Part of a small language model's weights: vocabulary 6059.
MLP neurons of a small language model. Each row is named by its layer, matrix (gate and up: input weights) and neuron, and shows model dimensions 0-127. Each number is 500 + 50 x the weight over its row's rms, rounded and kept within 0 to 999. Numbers have three digits each. A neuron's up and down rows have the sign that makes its largest values positive.
A block is one neuron, or neurons of one layer that tend to fire together. Before each block is what it responds to, as a language model described it from the Wikipedia text at the highest values.

Description: Mostly pipe separators closing blank cells in Wikipedia tables of election results, scores or track lists; also zeros in numeric cells, and "with"/"by" introducing figures or descriptions (total with 345, characterized by).
L3.gate155:498475455516469530572473532468540505539545440504513491481585484549504609456464532552522613582434487496489402490527465584459500607529593526376511536485513524566453438456457429606468500448527397505531532539553501512462557506551474473473613535508575423456437552438548454540450415455486517455418543481537481540417554525479537572509509510524460421567548543482438409454541551520500531576512
L3.up155:535528469610455517389453422608511445460562500488518437494420429584479497486483469447512426438515519507371462485496471550396497492445477558446502574517433552451506524550479547497494558492392512566573488322512460534532549469529521485559553518488493545520522454520499482510484427524426600412454482478464467466559516523538476530602528540504454392515482484468463484638589513482481532503482
L3.gate209:475552458518445424486533522503469516543448523441490545447415516501617566470444521441489580556495573541489551458449526443485514509517503484431477489457480587510379378489499451422537502435394516476580523553487507416436435489426427499503499583558512496607478476432509474497479487436477436547529593431529577548532390439478500471530487503426487606473479467599507509463464502527542498532570
L3.up209:492542527453464503478510497537533453516553515517518544394435501599622481518475446420542424484507500524477479429548547550406551531539635419489440427467470423595463509527532481538513529523443561439453552478494467437529512555435472382520516539490520571504500514494499479492506432486429529437472555474516438577467509551551506566569455483492467471507470441427482504521550601554417553530498
L3.gate547:519446500421486454384444588556485492532483508462504547502477559449479471503526513460373545581520485491529422406557484503416490488465499509443464444523467388459479483537514431560549414517447468532547512507517445503504504499521427506553565529562462483462488514487507492515449506489460459485466532472574463455556530621476474525610540460520474445476483515571396499459403490517479375474520
L3.up547:422520495463555539511463524430514475462558482497426456496550465479550404513463445508496477484476507477522383444522507469480563505436414506500517482541467511504549470555475462481467540530546531502456431558470531492481474521412576497638433512507453450553400519535505424426470520491462550434617562444529551584499472525495527531514502503475614620528559531422443388592515631577489493594473
L3.gate590:442535499478512446454513467476569489578445553538490465525501511466419558527503512539502547378571412521510466589439510539511484551452512608514512396520486518496506461474494458529540520551502508512534484506564460415432547490480497505531453493584450585483519454477523400523552515561409507486580563556500530449550622447485535473482539544407366635445542435485393482570513531556562519486403
L3.up590:424534522494506529531529410500479455487539536469452568484424459535557538504522448530438554543565516466511493506448470454452557582525526535383563530448502462431520433548486413577506522622474550567508494478582520482535502607576495470541512500435485521579455564518413473466621451468517515541555505484514463425576501533510416514515540443467486558422477457503429470422439549450489497480561

Description: Capital S or T as the first piece of a tokenized proper name in bios, tables and lists, as in T-obin, S-enter, T-oyota.
L6.gate164:539553516482592490459549494440479510466508530508615440530454509439541442392479445542468473478573483475570442466547549501567577520569527410490473510452533405515519510501497515516408445533520470535514535504572500506549321584571446512560503476449483497533558462445497493541511566461482425511468492617449538498521466447368518507539524508490474519544512475542435517577524504432453449523459
L6.up164:467510546494546477546510475517575519425518427515444519517575472486546556493492581419549414482460547479525453590505445504438436560455545572519493516438473515504548543450499467463477544559555519604477406524529435477492462513562518541434430586496493579492530526455511540482467394477442495559526481411490504492413432465583508515453447525511477511483446430439479481461457436456501501465503
L6.gate361:409509430497501494497536499486507523527470544511497324394415495541522403483476495541508511495410522507507577487470495434528581553552501487504533539453415477502542535508516554419457458512513426536460471525518499463482512519541615448497478518508531506542505437503424517505503439523434574399528487614528560453524475456447572464491455495532482605475480594552500575451490460533495488543585
L6.up361:459521479504479546450550563506545473504455531446455523600464570551438514490489442515501440476489426531526479417494483400546480389452457505469468404543516528460460459551496520387520511555509382448474416555580501506550614455514507621452403587445499472505423380461566537508467569541497459521552486527544562586501512510507479549547562569472446475481491463579464551516456522519452443433437
L6.gate366:448510525552499451558531553435559470496546586565577422460497600479534539515559462526556572513506500463491537565454552484490516460464564481593463612487397580498498441407533562350534591495555475517497473525413498364576464567588564391553532470496442508475504413516499422424493433480520538484444503556400519494553567425509490510512554460438522449511481488404564460515502591527459393555429
L6.up366:485436447565498514510496500424437481533575448550440463478562529522546477612584558491498471441567490572523488384582576529514485467424520507419455495519416504417530455470491527529481488479470364421493448557413504499423420541552441610540501510523431480471500515496482510432445383560469501410547350506470611589432484540543546574494540474526441479490524525497576546569434477560459572589504
L6.gate408:543495407522615486534458536439574464524510473463578442513481565472515457511537520583532390498528532445532545506622549475509523528542549426561449547508599452566545468458575461487535524524455493510613482513467386530576538517431555533508477496481431499459517513534463506456501413629582476507446524596535620524541517479421512534453569478561476493522498616482479502446518566456543561515518
L6.up408:569535506340468492469539436496555489512463547580481553429408450563526485511454571532558413432505481455451493484410542427518491535502487499438544618506618514479586583447450402507421532515474540507432577447416507414445497485545499502394481417483534529563472405456603552378579502535511479466503470582510537561505486540572558472631434450487441537468455474473587480476479559528447533526447
L6.gate417:392485495482462370501535493447538457475544432424557493544490456418513501472514399497527515581492562446541494561507472548560495451523528492498420511561490463543504502417500437391428498460505417537547562522398443515539530529535525376568533541493415493520486425493435516397434544521517505490491563513458603482519506516568439455449525517518459532496535554384466611550487515368529524582511
L6.up417:535552482495477437437531464445521561427580587470433401487462549496486421526477469624451417493626524496495415586550443479534531581731456537462541533500520447503519476458594531437465507540579439519519484542460486515640533436520503497531502529527552512520536518534381423475471469516567474492470417572507522465575445505423525526622454459432533533490552454443560520544570514404510522511636
L6.gate511:537518404493572558598588544493569556464474463477520531571556432516523402529567473508485509519523645489426489529542543523455460425446456508572508454473423543471423435459542492471441525554491415492512416598568491566464576489484565489518446556613592466503506506530525517459525553550544532447585525523485434513567526414459458558569462459358465604446524547489474542469509526613471494503550
L6.up511:510483490450490521571530517474381470508479475464440495450601462426445443522550470604473495519482413472523516603509543502498547386562509497478478526612592591503432504496514498534457544530531485573412503533490556417543589565494466577594560444456418527601489533471491466477444565539561410525336516499495459429514463431502503474368505423532523535514519536480516522479567534462589518520438
L6.gate538:523547514497495451542492555482462529550551525506504551522533567473543492369494444510483519433493516445530512498542514479513522526548517480502571514488509516527559522482505436562473498530497531479538440493480510475463516535512508510426530496469466535436448413448485493504453489481505498514510539515483475437532474408490494513548461529461468465470541452541406488584511498441537490474507
L6.up538:503518629479555505440455500412516414434513568413592445462508551478586427446581538460484573466442495504533538551543568535440534558515458529462525475584460607534496530580542560569484495541533466459440457478443528471455379522513416561491456488549448487436444466551542369530546503460489488572497488500569423489518574448533462548493505517450456484447521500455508494518540462495477362573450
L6.gate683:509454510521440533534476482545567468450591566491472465413560508423588518435432405548447528529483552504523445489459592461524530493490602391469414466490557543536468489468516420539533500440477468511552461481538447491503577526470519508466522428401599438552469480551527428559495425430538435436560515490518445598541452470482525468566437506578502434400510577550512500414449493477527416550482
L6.up683:453516412469520515535458529491467454502458497481488483536534533488423526459509488520463440639500473501571473585475559542494501542578532624462416442477517518525498498537509489497478457555471497587534523543486463477525490500510552543498510433511409501467481480526594562529507487440510492455548549430429540547600524489522582444541524490503393616395551586479563499492432440475500514520544

Description: Short opening fragments, often one capital letter like J, of a word split into pieces, mostly names in tables and cast lists (J|orge, J|ill, s|ack).
L3.gate119:563576430521528449456603465488502497597459539513517507500520602454437463483476520527518496429585632468547462450530421482507420463505488552507498521506534558555491455493550474464506628381528569502416418517432475485546501513493493463595532586489462529529418513459506547465438507530469376438506577486400623453476501461504467605507444516451492397548565532470495413433501494487484492598486
L3.up119:469500625478472552530515434484551525543507404399446572543571536435441607422531482610500454485503506493478506468467446504449487508561504530436459459489472518510488414526605501574460537417465558589465464515519545472520468506493522452494471526524395445522569516494596470531473479467398497528536471462507586570515514385413568578562458580390529433505421465533494590455484500519458581464502
L3.gate261:493487556483480425571530540419435503500537444558565589534462622474494483455512512516488536530534592500471524458526522503455474512483547564468411444608513525573566478469545408538464517494491429550535467500498453486478377489524526557453550512522566441420454481456471509492529444495360399524485481480574609436435513548546494513479396477430491507582480497461426456463453495489569461573534
L3.up261:461389470520539539446533413463474402554542514526488463547492564563470537522507494482492535458516568594556536546482470483478434471435520511433438573442485572558361426531439522425445519505450433515581490419440580492414433460477538544576553554444469498546523535482533462505496524538444517523592541531460574466539490507505604505509465546405536448427535515491531483507518602497487483559419
L3.gate352:483513537482408526434433395425483517574483539551387511430511497423466535506522388479480421491488460524544515485435431579483440464422487476432452493518495486512429533522524484464447425516553447487503509457435493525516475458497482418514486602505508499550473530539560525434580399460527516482542410436605524567586611465504517543573469531500580532488474514430498562493505586551504500510562
L3.up352:518577495439508502484446475476416444594372484507537546455563535381479548532550506472475506400482545496600505447604480405474403420523573514460542482541567459554506542464430483451429556532535526628458472530450442408550521486511536426497551532484522481494521476564594513457373489438534482562508527462471511455465523540614490504579466527483601386466486479482473498399497584445492539562541
L3.gate474:561451510420472567411543429563582510514501473510523512456513513445470589551518473570575572446553437494571516487353445479473450499530505533454469583525597556589583536566526466539423492460443478513482406551524531479582468441486641514510425574487525494540509519549483519439493531483467558481567469526536627494439523498500500556530504391443535518455466502468434445554404484502486467541516
L3.up474:507469419409453510501520440474480525578475484569486506471537493396520516475465570452504568471497478477503412505526480498495572534531491499509499434581431594578508483562476496483416489452489494578461491506499513497450429527416468438403510494475524432485454423483531585459541563465508563551481480536529574446435638571543509581416387571437588464431488514405503578551569483470468443501497

Description: Single digits in tables, scores and semicolon lists, such as 4 or the 3 in 13, plus word-initial Pre/Pr/pre (Preceding, Principal, prefer).
L6.gate107:421514472478542555583465397438482505580427543552414533467516519405525463520528508461490463490472571443489517482480414464479441517567510561475455522546497606501518449528478592572592552430530540539453543512569454397437496454477492483530519492487497479419562611495560488453467515403493509492411490532554474510487465534472470438392619551478492550466502530536536392450614490511535588576579
L6.up107:416472555409386401534469510500574547545517542509428397463571540522538440483471495512464508558556488477465506464446528497599499540526527452625508436538574491582417553516512527498487446604496540547405564586598558548516532476555531514456493558552514537521515438526551494440505529426528501433549567540521607498471479488534491438437585486494436401443470524564535459511536505398527521462448
L6.gate183:549539539392533532618524466482431480510431590529544575449558560478473509485572550587484563554520479449435558598494463461587588546453505564509541535405505481427454459520407472488618534481541537424505499460552415499505488549536581444440495436447465537440518434453382506497468474548531483566528541540444447479541495453424450499477568515512477547439431591501484444514503523498485514538475
L6.up183:543530448465539456502351515535494622579516435601561508566443493502452510487427430524539591493488566421600501561485474495501525545398510508480532569487402546445564498484397467592557474559560544492484456615523412463431433451479458432460550480515476483456530502450525486574564434431469506539461477445491496565486577577521461568523505514458503554477548538617503474498435596525430477558637
L6.gate253:449592467500519487467570459415522589563551558603491555399434535452528458552444469505471512512521466457505457447503456534514563530537535454534502573521554537510609549552502453502553548475392583458476511625577459487500492474488509490535604425568410463554514440516588533469455613534539587415502506455552487487518412496428460545522499502505502443560508456590492429533507543566459445490592
L6.up253:415495547484568590518403463479562498487477467528562512524434481455514585506529552499505553561491549511556497559441453496479460527535460534448545487467502561556497438492434484548475543594520431512434463398532462530493506520587502348462485472459556457530464434503466422498587522532524472406507477602513481562475519427475512536491534467589522571501359507489534493545573513505451553491486
L6.gate257:472554496480416390589494571579552461410518448475475554503499509551597460482359478591523498480525442465453445532511527475430535554473533442504495472438517439489472497555416486512514443407472531415466481403489485441489482491467556525547478429534434447531617531478521529386426499458478627488420543472497498483494515463469547525536519473511560379515450427566420528566547558546477491566404
L6.up257:536513506578481631543452461554478450432463447459539520479428412594482486384375549531479568414436526512545556561443448527552548523518587490522579439513463565453517406505488520477515496489462535458592452417625545510607453526474553501486549514567500473522517479519492454470505457482521507593529506480486420521497427431524504552481484483555523504494478470533481503475490524436596455465469
L6.gate264:400590524534459459569558493556464576596472570531503436498505591556457375537473543560457414525491518510567536478485483424546527530452555436510499428520515556455555432500511495542502540486553507536516550487563391432496514497587573601530449441451496518470473540453580561403470508493504481426580504502471404510521499531523442450456544513521497511484496536407458473430636540532464504519500
L6.up264:498593477554445501600477583417478536475536533511405450457513522493495400504567584519376416604524498482433514493422529449529480539551579523510563534447479403488491522471546540449492550523513515399544518557489422477603520568522517496364461487536472473546431438505511528462491485493536434525497464503472420510509477595528383530505516526470444520427498518455493506480563552471499480478552
L6.gate495:438607467566523533555536416439581482439433478548481536499365479514538474513481423520457381424547482459533549565490523553502545478494558610511500606437482518482472465540444508461554537515497512582540616510459526495448535485509617506587482575464468529492485528570462572498490529573482456502420459459471532451571480450415423539440470502479494432514474494499534536498591478474541422468557
L6.up495:465553484485553504468417598443517498448572498516519562484448493430449443461519530438438511527549590494561496507498481430487516440555503522406493545518632548435551474475432470419502457443551521443524420597449460477575520474546524554502547539581530484518497487435420547372499444581518565497556433473533514356520474524425470500517500526552472515501532367543501496494516527545406444512514
L6.gate550:479534500471522582594394454459420446472507481497564622487505540472570462535477479493411569447509461448593458418539502516524610463559486507536415444560470495498541452577450424457528496486633429527497542545448471504444577549451487474531495450427493536453510478597489435468456486442482551484526471510536459526547502438545496461475442566497427613507509471456561403516521559541482536470490
L6.up550:543479458528523494476473537468509441535544533490445504530530469513547482523488502435532473448497561504465499623494460544505447498511503536405430499526474465484428490468534536445451601488457500425419482478533485504509453437479526419525526395451465454500470511443551537509486514522533508516486507519538516449486546481530490462491526484498592564531448472550534478502543537476556442561547
L6.gate676:569489448532538509558521506415482523508494532506590501534577489543566560441511517523444518437465524434538538560530508456534540427493415479521513508473468512540442481486400512540598551525502556599466546584524440529548561625547406371436525483477416397423523494445509485493427362454464534491513525551500548537511471517442567577520498488488496557474503562609466570459516509424474558507453
L6.up676:478525449558528576492404517566516580491532645554447438426529540510427569415463482445516543490559474511507481508566427534479493453469530492561480511563556496500563454475511456539492579449429448535478422560488494471524460552485499506512637545482482514504524518596466553466491551452479545546501363426519489482538556471468503524535477479490443525488487430536536508511485601571486488523501

Description: Lone first-letter word pieces, mostly S or V, that begin a split longer word, usually a name or title, e.g. S-10s, Silmarillion, Vossen, varying.
L2.gate146:463472491444498513497608415448412450552497598497414550502564521476510575510545496460467592434457438477512479459544487505544511478528552524487517478424474499507488522611438484420465620605511463482464544368451493475510473500503533501456480603480527443521458455482524526415525574521433498406452518528486543519451553525510499550433410557624442532484436453450394494451535502452574432481521
L2.up146:418553479483500474414496578444509537586580548527502474515471557521488485464565522564420535429555496510480447459552604539505576486507499528559484438445484521495548528458524518408437504411464517487640398433475473488483473505487480432474486512510519341462506390473460561482569448531528518481515545565414463418459597495532626621462478491534409487481514417537416407573452508504497603460431
L2.gate280:569603494437371452416532473355485444484546439432433488509497496518513475492468556448457501495462594487516561457505516455467421544475546510552459476527493574598515620480550534436591532503494516505551424605568457445535458473507533509541506523486508536568551476459467457536592536588533490465541535562453476570496562560553492516478481484620468501480453511466422383488502460537384534507504
L2.up280:446480466435682505483478493440492544612508459531499541547609563429438444503448482458567480451512412541400444515476428384476501432419537464522417434528528611471464453495427476352542459454468477522569545533519521483539571620478486476502417523466466519504560488496521393517556520462556488485548492565508427456488527493509494502495434569501462502448513561499458490523491561388472446460442

Description: The digit token 3 inside numbers of any kind, such as coordinates (46°3′), years (2030, 1933), ISBNs, track times (3:56) and tables.
L2.gate176:526540520430479620508485488587554562590563433420432445454424493491479499501483629427532467535454478448496564451456559434477488503398501436546458535400421379465525561485458491466509517494516527566467561567570436556460527440483447565494539421446439409604529526519482476545455512499514524503450561547407483552451549466537503586414506506570560487438426482538472506519585562589475464503566
L2.up176:457486529476483495503536509448550530464460531463510471519450561446499447499529559452536453435526450471525509510549616423569526474482486497500499511484423471511420464513557527551622555504503442473479566495560422449431601492518391481523498465477455538509467529496487485430600492490394478482524530607488437577534608459429504482433444559504419572550519497539404420464515522589512438474440
L2.gate441:528423507386440548500515541458572476470543431522469516505394490489450472586493415445576452572491504549471454496408479496552455540481518426536458559461492645565524554511584595530499522545511556542543591581548448466434459520449459422485471535564490411478449439510567496526509527617524535467520519463500476470508525594480482489460468561482476433456443479471530552490545382529497425543491
L2.up441:487477539442444486479414457535467526451504509495400470508480470439444484483493509502477543499593468494509472554458520467538551418474524510549467509444490520540556536477487470542466588414454471483483534500585479482466478510591403581530534497507566531545540448563438542471499411471526543527515554489486584562346487558468433523593502446434520484489445528414508506569579551561501468490485

Description: Pipe characters closing a cell in Wikipedia markdown tables, usually after names, numbers or times, and sometimes closing quotation marks.
L2.gate352:437498497523477572464579519467490530476570513517537564438416530586508478479507476461478530562534576531536408428416587617415477507539538521492524485521493468543539461510540586435466527510569441468522592504506427456566559460493494492538449612510478549545475554417528481562526552441549535397569461480415451518483543574541470500441512454469532533535473471441514554428574421466420484527444
L2.up352:469414404517509538495539501534491485451547589547552471532581523573580477553555511485507483522506462496528447496461461481387449528484568490475529422555455559440433451510468477467509471574496513463522580510462515465481571461566457465537504443550526499476396476391568458487467507478573622447524582472409414418530572476463505419393466529487462561494546459423477627461479468425423519503524
L2.gate684:489478477542490455518569510489514470454450546463482485659421565479538447492581513480462465500517537426588523470526526437408473378490548517445474514464529450520473445464443468441536595528525477503561505362573403469476559502543416495518542427592546542522495551531531517556422514502563471524532510474449493639493525468529444522484500514542598440529452439495397540449519515523424518557518
L2.up684:456537525570507503481617586503459497415578489471495588536464513470517497385462542510460477376528476387446537457456453585488475520461502475462442448450548588500458386445413526458454451462403528508387508504461432431501592617466578517441551557459480572451430431486487481471486513431504516506525500518540469465588523512441500468507514490507439578482497453544441517416408604511512502526541

Description: The digits 6, 7, 8 and 9 as single-digit tokens in numbers, mostly table cells, dates and scores, e.g. ranks, "8:30", "November 8".
L3.gate91:577449547543523472400458498497589470540518457497458497458426477537427521471527527456467422491469461563460533478438576462463602488529488521476399490460357547479564453532538455443462428528554494504529517505482384522518476527496498498491565473539550517428557496508489485563534437398503516429555534563454450485482529445486433518476493466527508547435543475441551476463473491477513512550530
L3.up91:453405513409462430454583463440484467568555475509432513415461650434523517399585476485494539534529371483587490522486461459567513578558490439414488437513513551552492494544464514419547469520568568508409490536466454491528442611475470440592489442495385563439548572423550486430489383381492515472541574531494466479573463554514536510550484476515590507468500585546501477491478461472463553526543
L3.gate365:512491553513415479479467536511558417486539547510550499538505594343539501529542493548497534484506432398521472605487517457494484472625518462506501495533631589528497450521510401522547484544437511476593375623534479478504561476466385489497592478513467520486528455541524547441542493428419368563533465476545642468454533470514470525594498515480526348521478554538484512413542492539553519510544
L3.up365:552511560489538496532527484459436547427481605534471601499514515495508506492621471560452485558442548514571478541541553478475513446494568482498515388517472575505515476457456437457459601443525522484503447555425492397526412494514604451511400489422548550482510502486475431354462463480442432510537493534529564541487503443547543487493491502457463568491464507350507524442421490417498507473456
L3.gate371:544538500460492497515463526495461518587526507523555522486570512441471597372522494362483525422508497451528589461435458529575532584557581498460423454495509439460517494484502504463515490475497453593522504598533475474496399561547545469397572501410416459526475544454519521524456486439492568471450523518474416502524487493469417523505470560465447464547505561471497544476510537429554561558610
L3.up371:495592537568505532521480463327532507495594492506570500545569555546498523496437440561556520511531436505513569504424534517542414523524430537431557436507504495528528522455624417465558475520520520518508462522496509521509526493492452465578513468560598480472532500439538485512513613485487411450492534525516547445468523446516484575607606537415489483560470445495592474517449510422534597496490
L3.gate521:489548503580419487529468497507539481527452487467494526515475419460483430487473502469539587407512473470512533489414536458512533466528489531434481426558526488537559478500483480415541614525577464515404444504546454532469533477510521507392548460514442498508532422469537430509461539408484484417442552459480612442562480446487425551519391513522466451527653497476564404472498528579464459457589
L3.up521:487480561524491411474473443458500531433504563530444492501459597454501520504430496486500552414498477491522504526605451447470481616429439529460526509495492533433447458490581534509468521462438521580546534550410517415475554477539442545549518509586539477476629496599565395526470584510493512451527537573513491621497522535491590534545573481538535483534622493571490485442471441492465505538520

Description: Mainly pipe cell separators in wiki tables and semicolons in number lists, plus mid-word pieces of rare names repeated from earlier (Wiw|c|zarek, L|ac|henal).
L6.gate169:476613461381515521506611488549469552499507576434508507429492543428498459476558499582479482561384466486537513557505500472449516589459461512588508475521533544527500474478410627524565614474460482520473449446547477422543524540519482500485530461464508546495530469537564494494453429525422433570548465593515442565598391602519448536470534514450511498511540403427478571518442496465461520480526
L6.up169:464476538520516504534454518375502527531459517590474424427463588317551467449409505510536554553498566531456450550517489538444528464543564475426526479494590576389428478530503452445527556402552517563500597508582496508517439532465571473503538550474431585585474474499581444459523525466454483488530489514465470544573450523512535536482493563601456542553536542475492445462576495525560458574518
L6.gate235:511535488499537505603531549523413576421459593373483571487510554575495508534478376527517431492538558421523537482481479484445462527521514490554455440463550553492440500547504411439514506410461494512569448608496439514497507434429539548458502541584520522479441535526473559424499513571511441468519458478426548475490606557535491443492479490450395438500546502500432458372517473495563499546513
L6.up235:494458456464569493499470453485476521478538492417391562580500508526490551434523473459567463438512488515501481561551566511463509356468473482469437526505484561360438453563393535518505562475432548519557486472482522546493397511466504497479564460504566506499430501480493435583509440515535445514461528615478512509532514494594493441565490519549485481536455498437382403426539493471477466425478
L6.gate243:494546450501577426493457552522519521571496560566590530536505547418522492448573407572398591454652504488520563451563551478471605560495574489487498546501453511421473500548481492448533505466506492559543447505505504531523475467564456573567511501481476513514503508465417514501492535465442457528510494505427572474528450459525508510468503506512560517447509457582465534504509601418501504497464
L6.up243:416450643481512470467575528445379461410455563452424522459419586494547499576457496509478429519473489445507547508405495569538418499509491431551464483509532540563442521524552472494548574567557493438456508470443430418479563535517458503505560500538517527553474446542512451509448446494509563495560572537533526579524438564458489426516493557472487445558572438430536526461467519512423508507356
L6.gate348:493627431451545517475542502444498459475445574518542569524518670454462481461514504545510529520502498391509570515529476455452530467533564432507515468585582592546435452486584573515583508550494524476531498449467503400420420512520426523531499548412480519485554451528527538457543422470537483553517623419480514437528505411531517491538580461459485516513543484456440528488472474457498549613516
L6.up348:489483574612426518407437487533525441572478452515515490465509603550517540473442461513484553442474558518535545450542484493562562543570397434455527524549492489469486423458487448414584544483644488496514493535530450468459565532491492527484413471467520447455477495502587504457447467485500507568412539565505575553481495488565511466453503486468540539471487510564500520477549508435539361520552
L6.gate416:427565469430517463550523451534505538552506517497511577544525589494506455606455516588479618393496450405537504533462520504316537491500512455476517487464484475445432444537500577419561485529490469504541561491544428405512564451503382577442466535526540535474528498511540415535467438448427511435483598530499533551557489469542565477497458504485542542492468474507470449530521546467559497514401
L6.up416:492603464542474478519500432491487469450533498509519558469552516469531483575465498593432503423568441415434433427458451503306525492492459433437406574448515476438459392487493496458432454424464462497572519458611538429429556524470437484469469498576538526579532498444423483490532477498449536454469513447568573599513466455512547490494421540506552541506473518460501571463583507507574513480450
L6.gate548:500613548488517441564519499415514479462451543587478550547574481522539554484527458564551438474484522452496441499487496539415569398496614412447512446546504471544406419593518455489496518463448493568551448517495543455490500525555483528508476439393575534456557418543487464452450520478513574505604528589458399493549566484493619440502492466556543396446463444528459511508499506455515435519474
L6.up548:585537479528442453558606479383530527461525519478516561493511474569499505573499557499456495497615498457487485478490519568415438489476549451536455522501508531463508480541532526434519486422501403440559585494549472521510547464520512530470490453449512492463593531563476460531521522436441505481462558415520476491499501462564526547416478503524489462454495436503464424546527524538509549561431
L6.gate623:540433546398480453555455492392465543433484551524576565515541497597496495539513408497514566498531556442567496570448517499493501448559417467437463449562419541469510498604445575489514526563494507416510445509460512443413471535553561531453434444520532549497578524509503502466515512479473460537483559619527500416463479537524562379551516506463521508497401511506525454473555524532478547492518
L6.up623:552453539474454507449471525427455564447566550549586484470582424436548487378456554503508467571506531500458330451475523500520485389499423475517513472471470476475442502430473510429445582525518550476474531533482555510417530456486587577462485507531489506473498472542562549516408517442552537461520489573476505487493447551520616504532569517546430535565567552457534425465560514500511461483415
L6.gate664:519552450476415552447524540440540447453469490512595544540447528489481488555389504546539482576449553537493497503405576499543468543545521483405557374475566544439498480519464575491474487473569574452527539550535497491542502543445395487447473399454516518464473453433464535568508525542507457573523502534581544576546526488438534462510521509429416570559514471502455497525543482480510495408505
L6.up664:518614540522539615557406498504484595470449446485605601573557486505548451558503562526590504488502535501428403426528538492505466503481497513413466477493603494528431426503503500566662493553474576484515516468550551531550536472542485462439598529458527500479537517536487495575507596489425505469551495599536485479538529511501462473568599568492493538439464440529514497463542500491553520438501